Weights of a small GPT-style language model, trained from scratch on English Wikipedia: 19.6M parameters, RMSNorm before and after each block.
MLP neurons of a small language model. Each row is named by its layer, matrix (gate and up: input weights) and neuron, and shows model dimensions 160-287. Each number is 128 + 24 x the weight over its row's rms, rounded and kept within 0 to 255. A neuron's up and down rows have the sign that makes its largest values positive.
After each neuron's rows, "fires in" lists the words (lower case) most often at its 100 highest values on Wikipedia text that the model never trained on.

L2.gate626 [131 109  90 130 126 135 147 114 135 138 114 155 114 157 103 111 152 139  95 158 112 107 150  88 178 102 143 116  74 145  95 121 186 126 146 119 120 131 169 109 112 160 120 128 131 113 132 130  99 134 174 150 117 147 136 145 155 101 160 185 114 139  98 117 148 119 134  88 115 149 166 152 105 168 139 129 172 124 117 104  82 137 157 125  68 152 129 134  90 113 139 151 115 121 113  84 148 164 121 127 122 143 139  91 155 106 159 159 106 116 176 104 124 159 102 121 132  47 109 121 121 121 108 119 117 113 106 137]
L2.up626 [132 134 121 153 110 152  80 151 168 169 175 125 149 151 138 109 159 126 114 192 159 151 116 110 133 130 101 122 152 128 106 144 138 137  96 129 134 123 132 153 125 153 129  94 119 137 134 121 140  86 113 176 194 166 162 148 184 100 142 135 141 119 140 171 133 126 144 122 110 143 140 130 103 121 117 134 112 129 122 131 129  71 115 137 124 108 135 146 117 105 131 137 126  95 146 122 105 137 157  95 128 137 140 122 168 123 149 163  93 133 148 165  89 136 124 143 140 125 107  75  90 134 133 108 103 109 171 147]
fires in: "as"

L2.gate737 [135 101 178 100  96 135 162 121 110 129 103 130 124 126 124 170 142 160  94 141 177 149 115 118 141 136 161 145 118 128 125 163 134 106 105 144 140 137 139 147 158 156 147 108 142 153 138 131 123 113 144 136 137 112 107 149 180 110 123 121 143 114 119 156 129 101 146 123 114 113  94 170 148 111 149 157 103 146  97 148  85 109 131 121 120 115 134 140 110 104 151 126 145 121 139 105 158 151 110 174 105 135 129 127 149  95 140 111 108  96 160 117 123 120 105 124 118 120 127 141 133  99  90 154 153 117 118 134]
L2.up737 [132 135 115 168  98 122 109 115 155 123 137  64 128 135 148 146  48 107 114 175 166 165 142 121 153 163  98 111 139 136 121 108  61 141 141 121 143 114 108 123 144 170 126 118 129 132 156  90 140 109 152 111 114 154 135 178 103 134 137 101 112 120 168 118 108 122 131 131 161 119 140 173  94 120 147 134 119 121 111 150 104 104 123 146 115 134 158  87 128  87 126 139 112 126 111 127 129 137 132 138  97  77 107 143 144 132 131 123  97  78 123  73  84  82 145 162 142 168 121 124 121 161 138 132 121 110 145 124]
fires in: "as", "archaeological"

L5.gate7 [146 170 164 121 103 134  89 114 134 176 124 127 146 123 138 152 137 140 119 152 166 140 130 129 133 121 148 117 133 169 114  80  83 127  75 162 109 104  95 139 100 135 107 139 134 123 106 107 149 111 132 157 135 162 115 134  97 131 146 118 140 105 144 126 110 138 151 141 114 122 119 164 122 143 139 153 127 103 131 111 124 135 115 122 183 156 110 177 114 146 138 137 117 116 124 135 112 101 140 122 170 130 136 147 123 152 164 146 169 137 137 146 112  96  94 114 127 104 163 146 121 162 140  89  91 125 139 114]
L5.up7 [104  98 143 152 146  95 148 134 102 136 120 166 137 130 119  88  71 153 158 129 142 139 130 141 164 122  92  91 129 161 129  89 139 132 140 171 160 120 134 127 111 157  94 106 143 138 150 110 129 129 112 155  77 113 137 141 171 119 122 106 126 103 136 153 106  94 154 103 123  51 129  98  91 111 145 143  90 107 128 102 109 125 143 153 132 106  96 129 166 125 150 151  91  93 110 112  83 154 126 182 127 146 112 143 115 133 133 118 157  88 119 140 114  89 122 145 146 110 132  89  93  89 137 161 135  95 137 118]
fires in: "a", "the", "their"

L7.gate643 [108 121 158 177  97  90 107 149 133  63 118 135 154  83 182 120 166 151 104 144 150 107  86  95 154 137 137 147 101 138 109 114 120 128 136 161 136 127  73 123 136 135 156 134 119 126 103 117 151 109 172 141 138 128 118 143 118 134  94 126 114 121 128  94  89 100 132  91 110 201 130 123 142 141 130 136 145  78 112 114 155  85 118 123 111 174 107 117  97 140 125 142  85 134  67 132 142  95 155 118 106 120 166 111 122 103 159 109 133 133 120 111 126 145 114 117 116  82 156 113 126 123 136 120 165 122 130 115]
L7.up643 [141  99 154 142 115 113 135 179 129 134 159 118  93 159  75 117 116 127 111 119 154 115 167 157 110  90 129 118  79 103 103  95 109 120 130 181 149 142 111 138 130 124  77  96 151 130 106 135 124  73 120 139 174  92 171 140 160 111 101 140  84 166  98 138 115 148 139 167 105 120 117 114 140 147 109 115 128 123 135 168 103 132 123 149 154 144 131 130 120 116 151 118 120 166 118 170 106 152 108 106  93 132 125 135 111 139 139 151  93 105 130 167  83 121 162 108 156 155 139 141 120 139 157 118 130 109 160 159]
fires in: "no", "a"

L3.gate219 [158 124 132 160  88 132 138 110 160 135 124 139  93 116 123 128 142 151 178 155 140 176 154 100 148 107 146  96 110 105 142 112 137  77 132 149 166 141 164 124  96 120 153  91 156 123 126 147 128 116 127 131 154 120 140 108 149 145 191 160 138  81  82  97 156 128 122 124 169 108 140 155 135 138  91  95 118 138 131 101 132 142 134 112 148 132 120 123 136 146  85 141 154 131 127 115 127 143 168 105 113 147 157 156  89 175 154 157 128 137 124  74 138 104 167  64 104  93 107 110 153 173 148 143  87 148 133 105]
L3.up219 [161  88 136 105 125 112 125 119 130 119  98 141 143  70 132 126 160 152 124 136 139 104 144  86 111 136 119 120 111  89 120 112 164  78 125 127 153 102 112 122 110 141  83 123 170  82 132 165 133  91 136 146 138 119 132 102  98 119 179 137 126 107 112  92 114  84 116 152 159  79 105 146  97 146 145 164 107 122 131 136  98 119 176  97 161  96 175 161 141 123 142 132 148 118 137 157  99 117 135 179 122 110 138 134 140 144 181 109 123 112 116 122 143  92 133 152 132 150 106 154  93 100 131 142 139 118  95 143]
fires in: "river", "town", "city", "village", "farming", "lake"

L2.gate469 [125 131 146 159 141 138 125 146 160 142 138  89 160 139 119 117 164 169 111 172 141 128 100  97 131 105 100 127 139 131 135 103 167 145 109 142 145 150 164 117 164 125 121 128 101 113 123  91 131 158 115 156 116  96 159 145 123 125 124 138 168 132 129 141 109 126  99 126 107  71 110 159 158 120 115 128 139  98 105 114 122 113 137 155 109 134 110 184 143 100 133 111  94 141  76 163 130  99 146 142 130  89 131 123 125  93 123 195 128 132 126  98 111 107 174 134 132 141 131 125 125 116 128 110 160 114 138 101]
L2.up469 [114 143 107 138 166 133 103 124 166 135 103 137 129 119 135  97 122 150 130  75  98 173 133  97 101 151 130 168 133 100 123 186 165 146 127 162 159  96 112 134 131  97 106 115 124 124 117 158  89 126 116  80 155 139 109 131 171 112  80  69 163 135 148 148 107 104 103 151 121 135 171 133 122 167 168 112 102 101 152 142 103 155 101 101 185 139 107 146 127 102 134 147 117 122 108 120 144 109 124 152 131 163 144 118 134 131 162 151 152 116 134 156 153 142 114 146  98 123 111 145 126 122 129 116 133 120 144 143]
fires in: "a"

L5.gate238 [151 160 159 139 149 128 134 154 140 141 121 141 152  95 145 122 125 123 109 146 163 129 141 147 136 126 148 157 116 130 119 150 133  90  95 178 102 169 114 140 161 138 103 109 159  94 140 158 183 106  83 154 137 162 139 136  92 174 154 122 126 116 125 134 125 143 118 129 103 102 121 147 144 176 155 122 132  88 133 133 107 118  83 129 115 169 149 126 160 122 133 102 139 100 147 116  88 164 101 104 139 137 180 167 126 126 163 171 130  87 143 146  97 124 116  89 135 126 153  75 105 117 167 150 119 179 108 105]
L5.up238 [134 184 126 177 159 121 152 120 101 144 113 108 113 141 118  93 152 113 128 110 140 122 128 131 120 101 163 108 166 129 125 128 158 140 127  92 166 145 137 156 135 131  82 163 134  86  85 164 151 140 117 125  96 105 128 112 131 123  77 132 158 101 144 132 142 151  86 105 141  94 138  80 108 158 139  99 102 118 160 106 122 167 174 103 129 107 164  99 115 142 179 134 116 117 123  91 157 116 127  99 169  73  97 130 107 170 124 151 142 129 110 171 130 124 129 122 130 177 109 118 101 157 170 145 109 150 148 111]
fires in: "a", "japanese", "an", "chromosome", "of"

L4.gate774 [139 116 131  65 149 116 112 134 147 107 127 128 134  98 139 129 144 160 131  84 120 132 132 126 143 109 143 138  98 137 113 144 137 133 131 146 150 117 133 124 140 139 122 114  94 144 130 105 116 120 144 122 126 126 139 107  72  95 106 153 146 193  91 110 119 106 152 127 156 133 144 149 119 117  72 155 126 114 111 152 101 122  80 128 116 154  87 148 137 143 127 108  86 121  62 118 136 121 134 126 136 143 129 122 112  80 139 131  93 160 131  90  94 115 139 124 112  92 126 114 142 163 130  86 116 149  99 109]
L4.up774 [136 112 134  95 120 159  89 138 129 107 152 154 106 134 192 156 115 120 104 120 145  97 154 147 109 175 111 159 155  99 103 103 122 148 108 142 146 124 155 125 134  94 148 147 155 124 124 181 139 134 126 123 154  71 140 125  99 153 134 110 119 156 157 141 101 145 104 173 107  77 124 118 104 166 144 146 110 101 139 115 146 121 108 130 165 114 154 133 136 126  96 135 137 137 105 146 137 133 138 136 106  79  90 156 121 159 104 141 153 145 119 112  90 122 157 111 130 171 121 156 152 125 124 123  92  96 118 124]
fires in: "an", "a", "the"

L9.gate525 [132  95 161 142 134 140 153 154 138 134 130 153 117 123 152 125 167 123 135 167  99 123 127 121 165 107 104 138 103 121 158 143 150 130 130 123 130 132 137 124  88 138 170 151 160 155 119 133 122 116 125  97 147  88  91 132  97  97 123 134 109 111 113 114 133 123 156  98 158 119 158 126 134 133 110 110 119 125 113 127  96 116 112 136 109 189 122 136 163  93 112 151 171 155 144 141 141 141 148 123 121 114  98 124 151 105 132 140 116 140 114 139  83 122 148 113 124  85 125  79 151  69  86 161 149 144  86 135]
L9.up525 [167 161 127 129 125 169 114 123 144 118  97 100  78 121 123 136 128  96 111 103 145 139 160 146 129 101 147 102 113 139 134 137 143 119 178 148 131 110 120 121 109 173 149 153 118  85 172 156 116 171 142 114 117 174  90 110 148 108 131 159 112 159 108  97 128 128 103 171  96 131 169 152 170 128 121 142 131  94 152 152 133 132 190 145 111 105 109 112 133 144 169  98 118 178 118 175 126 157  73 107 106  96 134 130 159 160  70 130 152 129 171  91 153 138 125  93 124 140 128 137 121 153 133 125 168 141 122  76]
fires in: "in", "on", "from"

L3.gate288 [158 115 104 116 121 171 141  93 127 117 113 149 108  97 111 117 156 126 120 145 130 165  74 144 146 180 121 119 147 162 187  96 118 139 104  79 150 131 132 152  55 127 127 182  94 120 142 189  88 124 109 126 145 182 142 134  83 125 167 136 128 106 166  96 118 153 129  72 129 102 151 150 132 121 141 140 161  94 118  98 122 147 122 113 151 153 176 137  92 135 144  90 156 110 104 137 167 155 127  99 120 132 103  92 111 124 136  89 132 154 107 115 116 129 150 163 102 141 144 117 174 120 155 146  89 136 130 112]
L3.up288 [176 156 125 110 177 145 135 133 139 165 160 123 150  92 142 140 150 134 109 117 126 129 102 102 124 150 112  95  95 117 119 182 107 147 139 157 111  78 104 133 133  99 109 172 121 154 139 164 128 156 111 128  74 104 121 142 140  94 152 147 130 108 140 129 107 143 121 111 104 151 185 110 130 107 196 146 140 141 126 140 131 144 172 140 151  93 141 115 167 161 143 103 151 105  88 140 107 154 125 120 137 119 105 113 120 100 138 107 131 147 157 123 110 132  99 131 121 118 139 119 154 157  87  98 118 113 152 118]
fires in: "from", "against", "without", "of", "crowd"

L2.gate685 [140 155 137  87  85  94 149 125 147  97 123 148 172 129 143 145 133 154 139 141 166 151  88 117 104 123 135 136  59  91 156 108 119 155 140  96 123 106 104 109 114 142 138  96 149 154  72 139 140 140 120 113 125 133 134 107 142  92 148 121 147 121 119  77 153 131 108 143 122 115 146 115 195 140 106 124  67 131 122 115 119 147 106 135 115 170 127  80 162 127 121 147 123 157 118 125 159 108  77 130  83 122 118 144 117 162 144 141 110  89 175 106 109  82 158 123 107 124 121 124 139 114 152 133 167 134 125 119]
L2.up685 [132  51 105 139 115 147 114 134 147 148 142  95 177 105 118 131 142 140 110 118 141 132 130  82 144 144 117  70 124 103 152  86 130 127 136  77 137  99 136 141 105 144 115 125 136 103 133 105  81 176 127 108  95 129 103 129  66 127 120 135 164 142  90  80  93  84 125 115 133 128 129 142 105 118 150 136 126 179 133 150  92 144 158 128 146 115 128 159 129 137 134 136 104 119 136 130 124 146 150 117 174 114 140 148 124 103 164  92 121 146  82 131 111 155 137 136 114 101 118 122 152 133 127 135 129 136 119 116]
fires in: "district", "county", "village", "town", "villages"

L2.gate465 [174  91 132 118  80 140 121 118 170  95  86 163 122 124 125 114 134 137 130 135 136 155  95 178 131 177 111 154 121 124 143 123  93 143 101 128 133 107 115 120 128 172 102 121 155 138 131 133 130 158 145  89 154 123  95 139 134  98 133 132 107 140 132 140 130 114 109 126 185  95 135 112 125 155 114 112 133 155 105 118 138 114 134 140 129 178 118 132 139  92 176 129 154 138 140 136 124 140 146 110 138 117 160  71 166 157 137 138 113 122  83 187 145 131 115 101 112 121 148  92 164 148 104 141 130 118 100  99]
L2.up465 [108  96 117 134 159 160 114 167 150 133 148 129 127 147 140 119 159 129 108 139 150 150 132 116 127 140 121 125 104 138 169 124 137 102 107 107 105 132  77 148 134 149 106 121 105 130 180  93 129 103 130 137 146 158 115 125 134  86 126 136 174 153 143 151 123 126 148 150 109 145 134 135 139 104 132 142 155 118  98 132 145 109 158 178 103 150  83 127 149 140 104  94 139 151 149 100 115 132 145 115 128 135 112 168 105 174 142 163 139 157 127 106 173 105 199 124 113 108 142 113 154 110 124 128 135 147 110 107]
fires in: "on", "service", "station"

L2.gate251 [ 82 139 147 138 156  71 106 127 124 151 134 112 187  81 139  83 104 177 141  73 147 127  85 122 139 125 151 137 130 121 132 164 151 101 134 103 127 162 155  93 102 175 151 103 138 109 118 120 127 151 115 137 136 123 132 162 154 122  90 104 120 144  93  70 118  78 160 155 112 133 152 169 105 152 129  96 146 109 121 120  91 112 147 144 128 153 114 144 106 120 113 133 114 150 127 135 143 144 154 137 112 117 111 110 148 155 119 117 127 106 160 101 144  84 116 132 129 119 122 119 153 133 120 145 169 130 119 118]
L2.up251 [127 134 106 107 153 126 122 142 109 151 171 106 136 136 167 103 107 129  89 105 110  97 117 120 118  88 132 126 108  94 148 114 125  95  91  98  90 123 108 119 171 127 128 140 125 131  67 111 136 154 127 122 124 129 164 141 140  89 136 128 135 178 124  88 136  87 154 171 133 139 161 188 140 104 138 134  97 116 142 130 150 131 126 142 111 138 106 117 119 115 142 126 180 128 115 132 152  99 181 153 148 176 132 102 165  91 157 120 123 116 135 143 145  99 183 115 159 111 109 104 125 152 128 129 142 100 116 140]
fires in: "well", "being", "population", "much", "100", "time"

L5.gate744 [119 129 134 124 158 153 128  74 139 160 115 124 117  86 143 116 109  84 145 116 115 102 149 104 113 139 162 144 165 132 132 146 123 126 132 146 148 154 126 114 187 122 133 128  90  95 116 147 104 156 121 145 114 101 120 127 152 140 105 114 124  43 147 142 123 117 102 141  87 142 142 126 129 134 163 131 132 124 142 125 129 128 137 109 151 146 140 120  93 130 137 125 114 151 167 165 128 163 144 125 114 143 175 103 136 161 170 149 168 193 104 139 167 127 133 143  78 101 117 110 116 165 177 108 134 141  96 116]
L5.up744 [ 80  99 145 176 135 175 106 139  79 129 104 164 163 140 107 130  84  47 143 113 128 132 106 127 116 109  94 137 146 139 151 134 145 123 120 151 132 122 109 133 137 174 137  98 169 115 118 125 112 102  83 144 149 138 155 145 171 177 172 119 160 147  94 133 136  92 181 155 145 121 148  87 161 106 100  96 154 126 102  98 115 119 107 152 101 110 123 189 141 141  86 144  99 126  77 122 131 110 179 124  52 116 141 133 165 133 149 156 129  98 121 101 127 146 171 124 136 110 137 109 120 147  98 134  93 115 168 115]
fires in: "a", "in"

L7.gate3 [131 119 156  89 126  84 110 127 127 112  97 156 133 131 128 118 116 125 106 125 156 123 153 108 135 164 177 106 157 129 113  74 106 117 129 162 150 162  92 133 139 184 165 111 141 128 126 167 115  85 139 140 154 122 137 156 172 143 129 116 106 112 104 116  90 112 118  87  79 135 175 155 136 129  99 129 124 113  92 102 120  98 147 156 127 146  48 116  99 116 150 118 133 162 158 169 101 112 121 115 125 123 124 106 100 147 152 137 124  99 152 139 108 140 132 104 121 125 149  78 136 165 146 107 170 157 143  97]
L7.up3 [104 131 122 136 133 134 127 135 138 130 100  70 116  53 146 182 160 125 110 135 168 104 149 111 149 128 103 130 122 128 120 121 132 162 170 155  95 175  90  74 128 154 131  96 143 132 136 144 125 128 212 134  92  95 121 111 156 113 118 148  70 117 120 136 118 111 126 149 109 116 147 114 105 128  84 121  95 110 124 107 132 142 120 124 120 153  94 127 151 116 175  85 111 102  93 176 129 114 116 108 115 161 130 136 175 124 125 125 123 147  99 177 138 134 139  74 107 146 126 158  99 121 151 118 118 151 112 132]
fires in: "a", "aerobactin"

L2.gate630 [124 129 143 127 126 126 165 120  80 149 119 125 116  83  93 148 116 170 117 148 139 129 113 142 164  85 121 116 115 143 153 113 122  73 105 155 139  99 153 167 136 113 115 146 121 126 132 119 114 129  90 133 150 136 134 114 168 129 150 150 100 116 122 168 129 142 128 148 124 130 129 143 122  88 105 150 129 134 107 201 138  84 103  90 127 117 164 137 107  63 143 125 114 150 164  89 146 181 110 121  96 155 135 159 104 156 150 129 108 124 140 138 112 106 149 107 125 130 102 139 123 161 144 152 141 162 141 135]
L2.up630 [176 108 153  94  91 142 114 174  78 133 113 134 131 133 128 139 117 190 124  95 126 107 137 136 108 153  97 103 128 113 132 150  98 130 121 147 136 156 123 134 165 107 154 116 125 131 152 138 140  85  85 113  96 173 133 172 145 104  75 131 109 132 184 113 147  94 121 172 111 136 174 122 146 116 124 133  95  98 118  99 100 142 132 149 130 125 122 123 128 110 133 127 103 110 174 122 108 135 139  91 156 191  88 147 118 104 137 164 124 157 105 161  96 136  61  61 154 156 103 173 127 131 129 149  62 119 142 154]
fires in: "january", "february", "april", "march", "agricultural"

L7.gate496 [110 116 133  98 162 139 108 160 158 112 136 148 142 110 150  91 163 135 117 136 134 105 148 115  77 138 189 140 128 151  97 143  75 103 110 145 155 114 119 107 147 156 105 108 166 133 124 128 107 127 174 122 131 150 117 128 133 133 101 149 150 151 105 145 141 120 181 162 130 147 129 111 181 151 124 156 118 129 105 100 114 138 163 149 104 189 126 145 116 122 120 143 134 155 115 113 150 138 146 154  98 156 150 113 138 108 143 120  74 154  99 104 143 127 132  77 114 149  82 118 161 101 126 169 152 110 155 162]
L7.up496 [139 131 123  97 140 133 112 125 136 116 108 152 124 165 135  94 148  69  95 137 138 112 105 145 119 188  98 143  89  86 142 141 125  61  95 135 142 156 127 121 159 166 123  93 113 111 152 156 136 110 129 124 180 101 168 135 119 121 159 148 142 125  93 141 113 175 163 126 139 125 162 138 120 150 110 118 118  92 121 110 112 101 159 153 140 114 138 114 114 113 161  79 111  77 130 161 131 132 160  88 132 130 108 155 128 127 116 116 127  95 145 138 125 133 104 116 143  93 133  83 145 146 124 137 161 122 145 142]
fires in: "a", "at", "as", "over"

L4.gate384 [141 119 124 125 110 139 108 153 125 154 108 163 156 153 130 102 102 155 120 155 180 113 151 125 127 128 109 187 154 165 152 167  86 128 104 156 144 119 101 119 106 126 120  89 131 159 153 109 100  99 148 112  95 153 143 124  51 127 134 128 128 118 159 102 128 144 152 112 100 134 141 160 156 148 112 182 100 151 132 109  74 162  96 112 131 118  98 141 124 126 120  98 124 144 156 139 107 120 127  93 100 118 127 152  96 155 164 126 105 168 119  98  87 110 174 145 119  99 153 100 100 135  92 161 152 143 106 124]
L4.up384 [138 124 136 103 115 133 150 145 162 158 125 157 129 127 102 147 117 133  98  92 128 162 156 137 170 168 107 119 100 103 116 106  67 101 108 114 116 114 145  66 114 119 135 128 121 147 136 137  93 132 130 154 122 140  78 135 101 131 112  90 114 124 143 132 140 122 104 130 141 139 191  92 147 109  86 127 119 144 105 162 122 155 109 134 192 167 149 168  95 128 129 124 143 127 120 148 121 193 135  90 141  96 129 129 104 114  87  98 117 128 145 116 158  89 113 106 161  91 157 146 150 102 111 138 123 103 143  83]
fires in: "under", "of", "early", "underwent"

L9.gate402 [140 165 174 153 139  93 111 162 125 130 123 120 127 107  96 111 149 125 143 151 175 153 191 133 154 140 144 124 123 103  99 122 104 140 114 128 145  94 109 107 101 145 124  91 120 131 140 146 144 132 146 130 149 159 107 186 135 136 157 155 130 113 115 124 161 117 163 124 138 100 121 159 149 129 126 132 143 156 120 109 102  81 109 105 122 115 123  96 148  87 152 162 144 124 177 125 135  98  92 135 112 128 154 157 125 162 118 132 104 101 136  98 120 100 114 157 153 137  98 137  92 155 131 121 121 148 122 111]
L9.up402 [125  99 107 149 138 124 137 104 106 143 134 115 129  92 138 141  98  98 137 147 145 148 140 121  98 128 122 151 119 106 144 151 120 149 162 170 123 149 125  91 145 112 138 105  85 118  94  88 131 151 139 112 147 173 124 138  66 130 134 121 127 119 132 126  98 118 117 146 129 132 141 119 153 108 134 124 158 147 156 104 112 128 157  93 126 123 129 146 138 113 128 129 159 136 116 108 140 114  96  99  94 129 168 133 113 138  93 122 113 100 121 120  94 125 179 155 119 135  74 100 108 110 146 164 137 160 108  87]
fires in: "as", "to", "called", "than", "the", "while"

L8.gate349 [133 143 133 176  83 116 119 119 136 170 131 128 129 100 118 142 179 133 121 138 122 122 128 117 112  94 167 115 158 105 148 144 149 125 120 157  89 140 137 122 127 123 130 126 132 136 118 178 166  73 107 131 132 126 137 154 100 137 112 142 145  90  95 142 119  92 106  89 101 123 151  88 157 121 124  92 152  80 112 125 154 106  96 148  93 132 121 101 131 124 180 138 131 160 133 118 115 169 116  82  92 141 147 125  97 120 158  97  94  61 143 160 163 134 112 150  98 150 143 116 127 128 150  85 156 153 125 166]
L8.up349 [103 168 115 132 113 108 132 141  89 121  94  94 140 138 147 134 145 143 116 102 132  97  81 101  82 135 101 165 130 121 147 148 133 140  77 168 112 140  89 125 148 122  97 117 140 164 144 164 120 129 102 125  98 153 121 128 116 111 120 166  93 101  96 172  90  96 143 129 145  98  84 132 185 152 152 108 112 114 149 107 118 112 115 140 119 132 105 136 111 159 110 119 121 138  65 137 183 130 131 152 141 134 123  94 132 133 134 111 114 134 144 147 127 140 120 124 121 112 136 172 106 119 128 103 163 130 126 119]
fires in: "was", "member", "is", "a", "elected", "and"

L8.gate782 [137 165 144 132 111 107 126  91 134 150 146 136 133 112 116 113  91 183 139 117 144 170 150 121 155 156 115 136 120 140 122 183 113  80  99  96 115 140  93 142 137 127 144 122 123 150 152 111 139  98 149 135 118 139 156 118 158 113 154 130  65 146  82 147  90  72 135 119 125 102 102 150 101 145 117 146 145 146 108 143 106 152  92 133 130  92 124 141 101 130 117 131 101 122 137 130 129 110 137 127 115 106 124 150 120 176  96 140 180 137 112  97 128 132 139  93 179 139 112 126 131 162 120 116 159 177 137 116]
L8.up782 [166 144 117 129 116 132 109 100 124 158  95 150 107 154 112 144 141 146 169  93 128 151 133 135 121 129 113 115  97 121 104 126 142 141 121 137 163 151  63 134 122 134 128 108 140 142 120 125 140 129 106 117 139 175 154 139 143  96 212 105 138 131 170 130 103 143 129 121 110 118 163 150 139 155 131 146 121 152 120 118 131  96 157 129 117 144 132 129 120  98 113 175 137 174 157 100  92  78 139 129 100 150 141 189 109 112 130 142 152 118 152 125 119 133 100  99  94 139 149  99 102 126 131 105 149 124 151  96]
fires in: "the", "his", "may", "january", "their", "february"

L2.gate294 [112 162 143 136 115 111 109 147 165 145 110 146 133 128  89 124 133 122 182 118 138 109 109 122 146 109 109 125 124 117 178  98 154 135 138  89 124 154  74 104 136 181 129 104 141  98 154 106 112 123 161 136 119 110 149 119 157 142 157  98 150 128 104 102 109 120  93 168 166 124 163 144 122 178 137 127 137  94 118 158 101 138 176 127 108 147 135 163 126 123 117  98  95 111 178 105 144 120 115 139 136  79 153  92  87 118 149 119 122 109  98 104 131 116 124 130  67  97 131 106 150 119 139 124 136 125  86 138]
L2.up294 [117 102 143 152 120  97 186 132 164 156 137 114 101 135 135 157 156 134 159 107 149 126 137 158 102 172 145 154  89 124 122  93 142 140 110 128 127  81 115 114 107 170 108 108 118 141 124 105 132 140  75 118 136 131  96 139 109 185 103 128  92 143  96 134  85 159 115 140 116 138 127 106 135 168 107 136 118 135 142 133 149 107 110 140 145 167 155 144 100 128 118 104 105 125 137 144 148 129  69 107 151 156 160 153 112 124 116 112 145 130 112 117  97 118 150 132  56 129 126 132 120 123 101  87 116 149  49 135]
fires in: "of", "used", "be", "use"

L2.gate548 [113 126 122  92 106 102 149 136 149 148  68 117 125 142  90 136 115 149 133 104 163 149 126 120 134 127 147 130 113 177 128 188 121 142 133 178 143 136 110 107 153  97 109 151 146 112 129 137 129  94 138 182 148 118 143 183 105  96 152 140 102 105 112  87 120 162 144 122 118 108 146 114 107 119 130 151 122 146 110 107 107 139 123 115 149 130 152 144 123 103 123 120 141 156  98 160 116 120 107 114  98 134 158 147 139 149 163 150 117 148 136 107 150 134 126 153 130 103 161 129 112 191 102 130 109 156 121 146]
L2.up548 [181 120 151 122 135 174 145 120 168 168 129  83 131 125 125 105 175 144 145 142 107 103 125 121 108 130 119 150 121 182 173 168 107 124 139 134 129 111 151  87  79 116 104  82 114 137 146 153 123  86 129 101  77 128 153 127 116 124  94 138  85 146 155 139 190 123 131 108 138 111 145 164 135 131 121 183 104  89 150 123 128 145 124 130 116 150 146 134 145 140 115 138 161 118 156 164 125 140 143 133 152 117 156 150 117 124 122 141 117 156 138  92 126 158 162 161 130 124  90 148 148 146 144 151 151 123 124 142]
fires in: "under", "up", "with", "underwent"

L7.gate679 [145 138 129 108  96 162 107 146 122 148 150 123 115 164 160 165  84 131 116 113 123 138 133 128 152 111 113 172 146  68 110 126  98 100 140 139 158 129 112 118 138 126  76 121 108 128 142 107 151 134 105 127 112 111 107 119 123 138 180 132  82 119 130 141 159 128 171 142 107 142 165  85 157  91  85 145 170  86 115 115  74 146 148 150 127 144 115 135 135 112 150 124 141 115 139 125  64 137 146 138 136 160 136 126  82 101 144 127  92 110 182 128 126 119 135 116 190 109 102  95 129 140  71 160 141 139 106 111]
L7.up679 [129 150 144 112 150 108 112  93 144 151 153 104 122 109 125 117 158 131 124 157 116 114 138 108 129 113 125 152 125 104 134 112 159 116 118  71 180 164 116 104 150 135 121 130 125  91 134 135 111 143 109 111 120 134 175 151  97 127 138 157 140  63 140 112 101 123 167 108 114 114  88 146 136 127 120 142 136 158 164 139 122 126 189 104 148  81 159 157 166 118 108 111 143  93 173 157 176 125  73 115 175  95  90 125 109 174 132 119 182 170 150 113 143 144 124 123 120 147 147 150 163 101 153 101 127 102 138  72]
fires in: "have", "has", "wearing", "give", "gave"

L3.gate668 [153 102 113 118 143 118 134 114 171 133 107  95 126  96 133 139 143 155 121 162  87 112 101 106 162 146 110 116 134 114  95 108 159 127 122 174 127 146 129 137 117 100 127 101 122 113 128 122 155 122 108 168 125 115  90 157 121 133  78 132 107 148 144 111 165 108 138 132 132 107 149 139 117  74 128 128 140 116 132 163  93 136 173 172 116 157 138 131 122 156 124 122  90 114  89 137 121 129 143 128  76 116 174  76 130 101 123 138 103 102 162 104  95 117 107 142 159  98 109 118 128 141 154 169 136 110 143 112]
L3.up668 [105 138 129 138 155 118 102 139 152 124 128  94 118 138 116 173 115 150  98 104 135 110 153  94  95  84 138 124 146  92 122 163 136 112  93 158 152 108 182 109 108 125  96 163 170 124 123 149 171 128  95 133  89 129 138 131 110 117 122 155 140  98 162 138 127 160 141  79 141 120 160 125 126  87 105 137  89 126 138 128 126 105 174 151 104 148 125 100 124 103 153 160 143 134 175 139 162 132 111 115 138 125 132 134 153 137 138 114 154 136 156 176 157 116 142 118 105 162 109 106 143 139 136 134  96  60 108 143]
fires in: "has", "12", "gave", "had", "twig"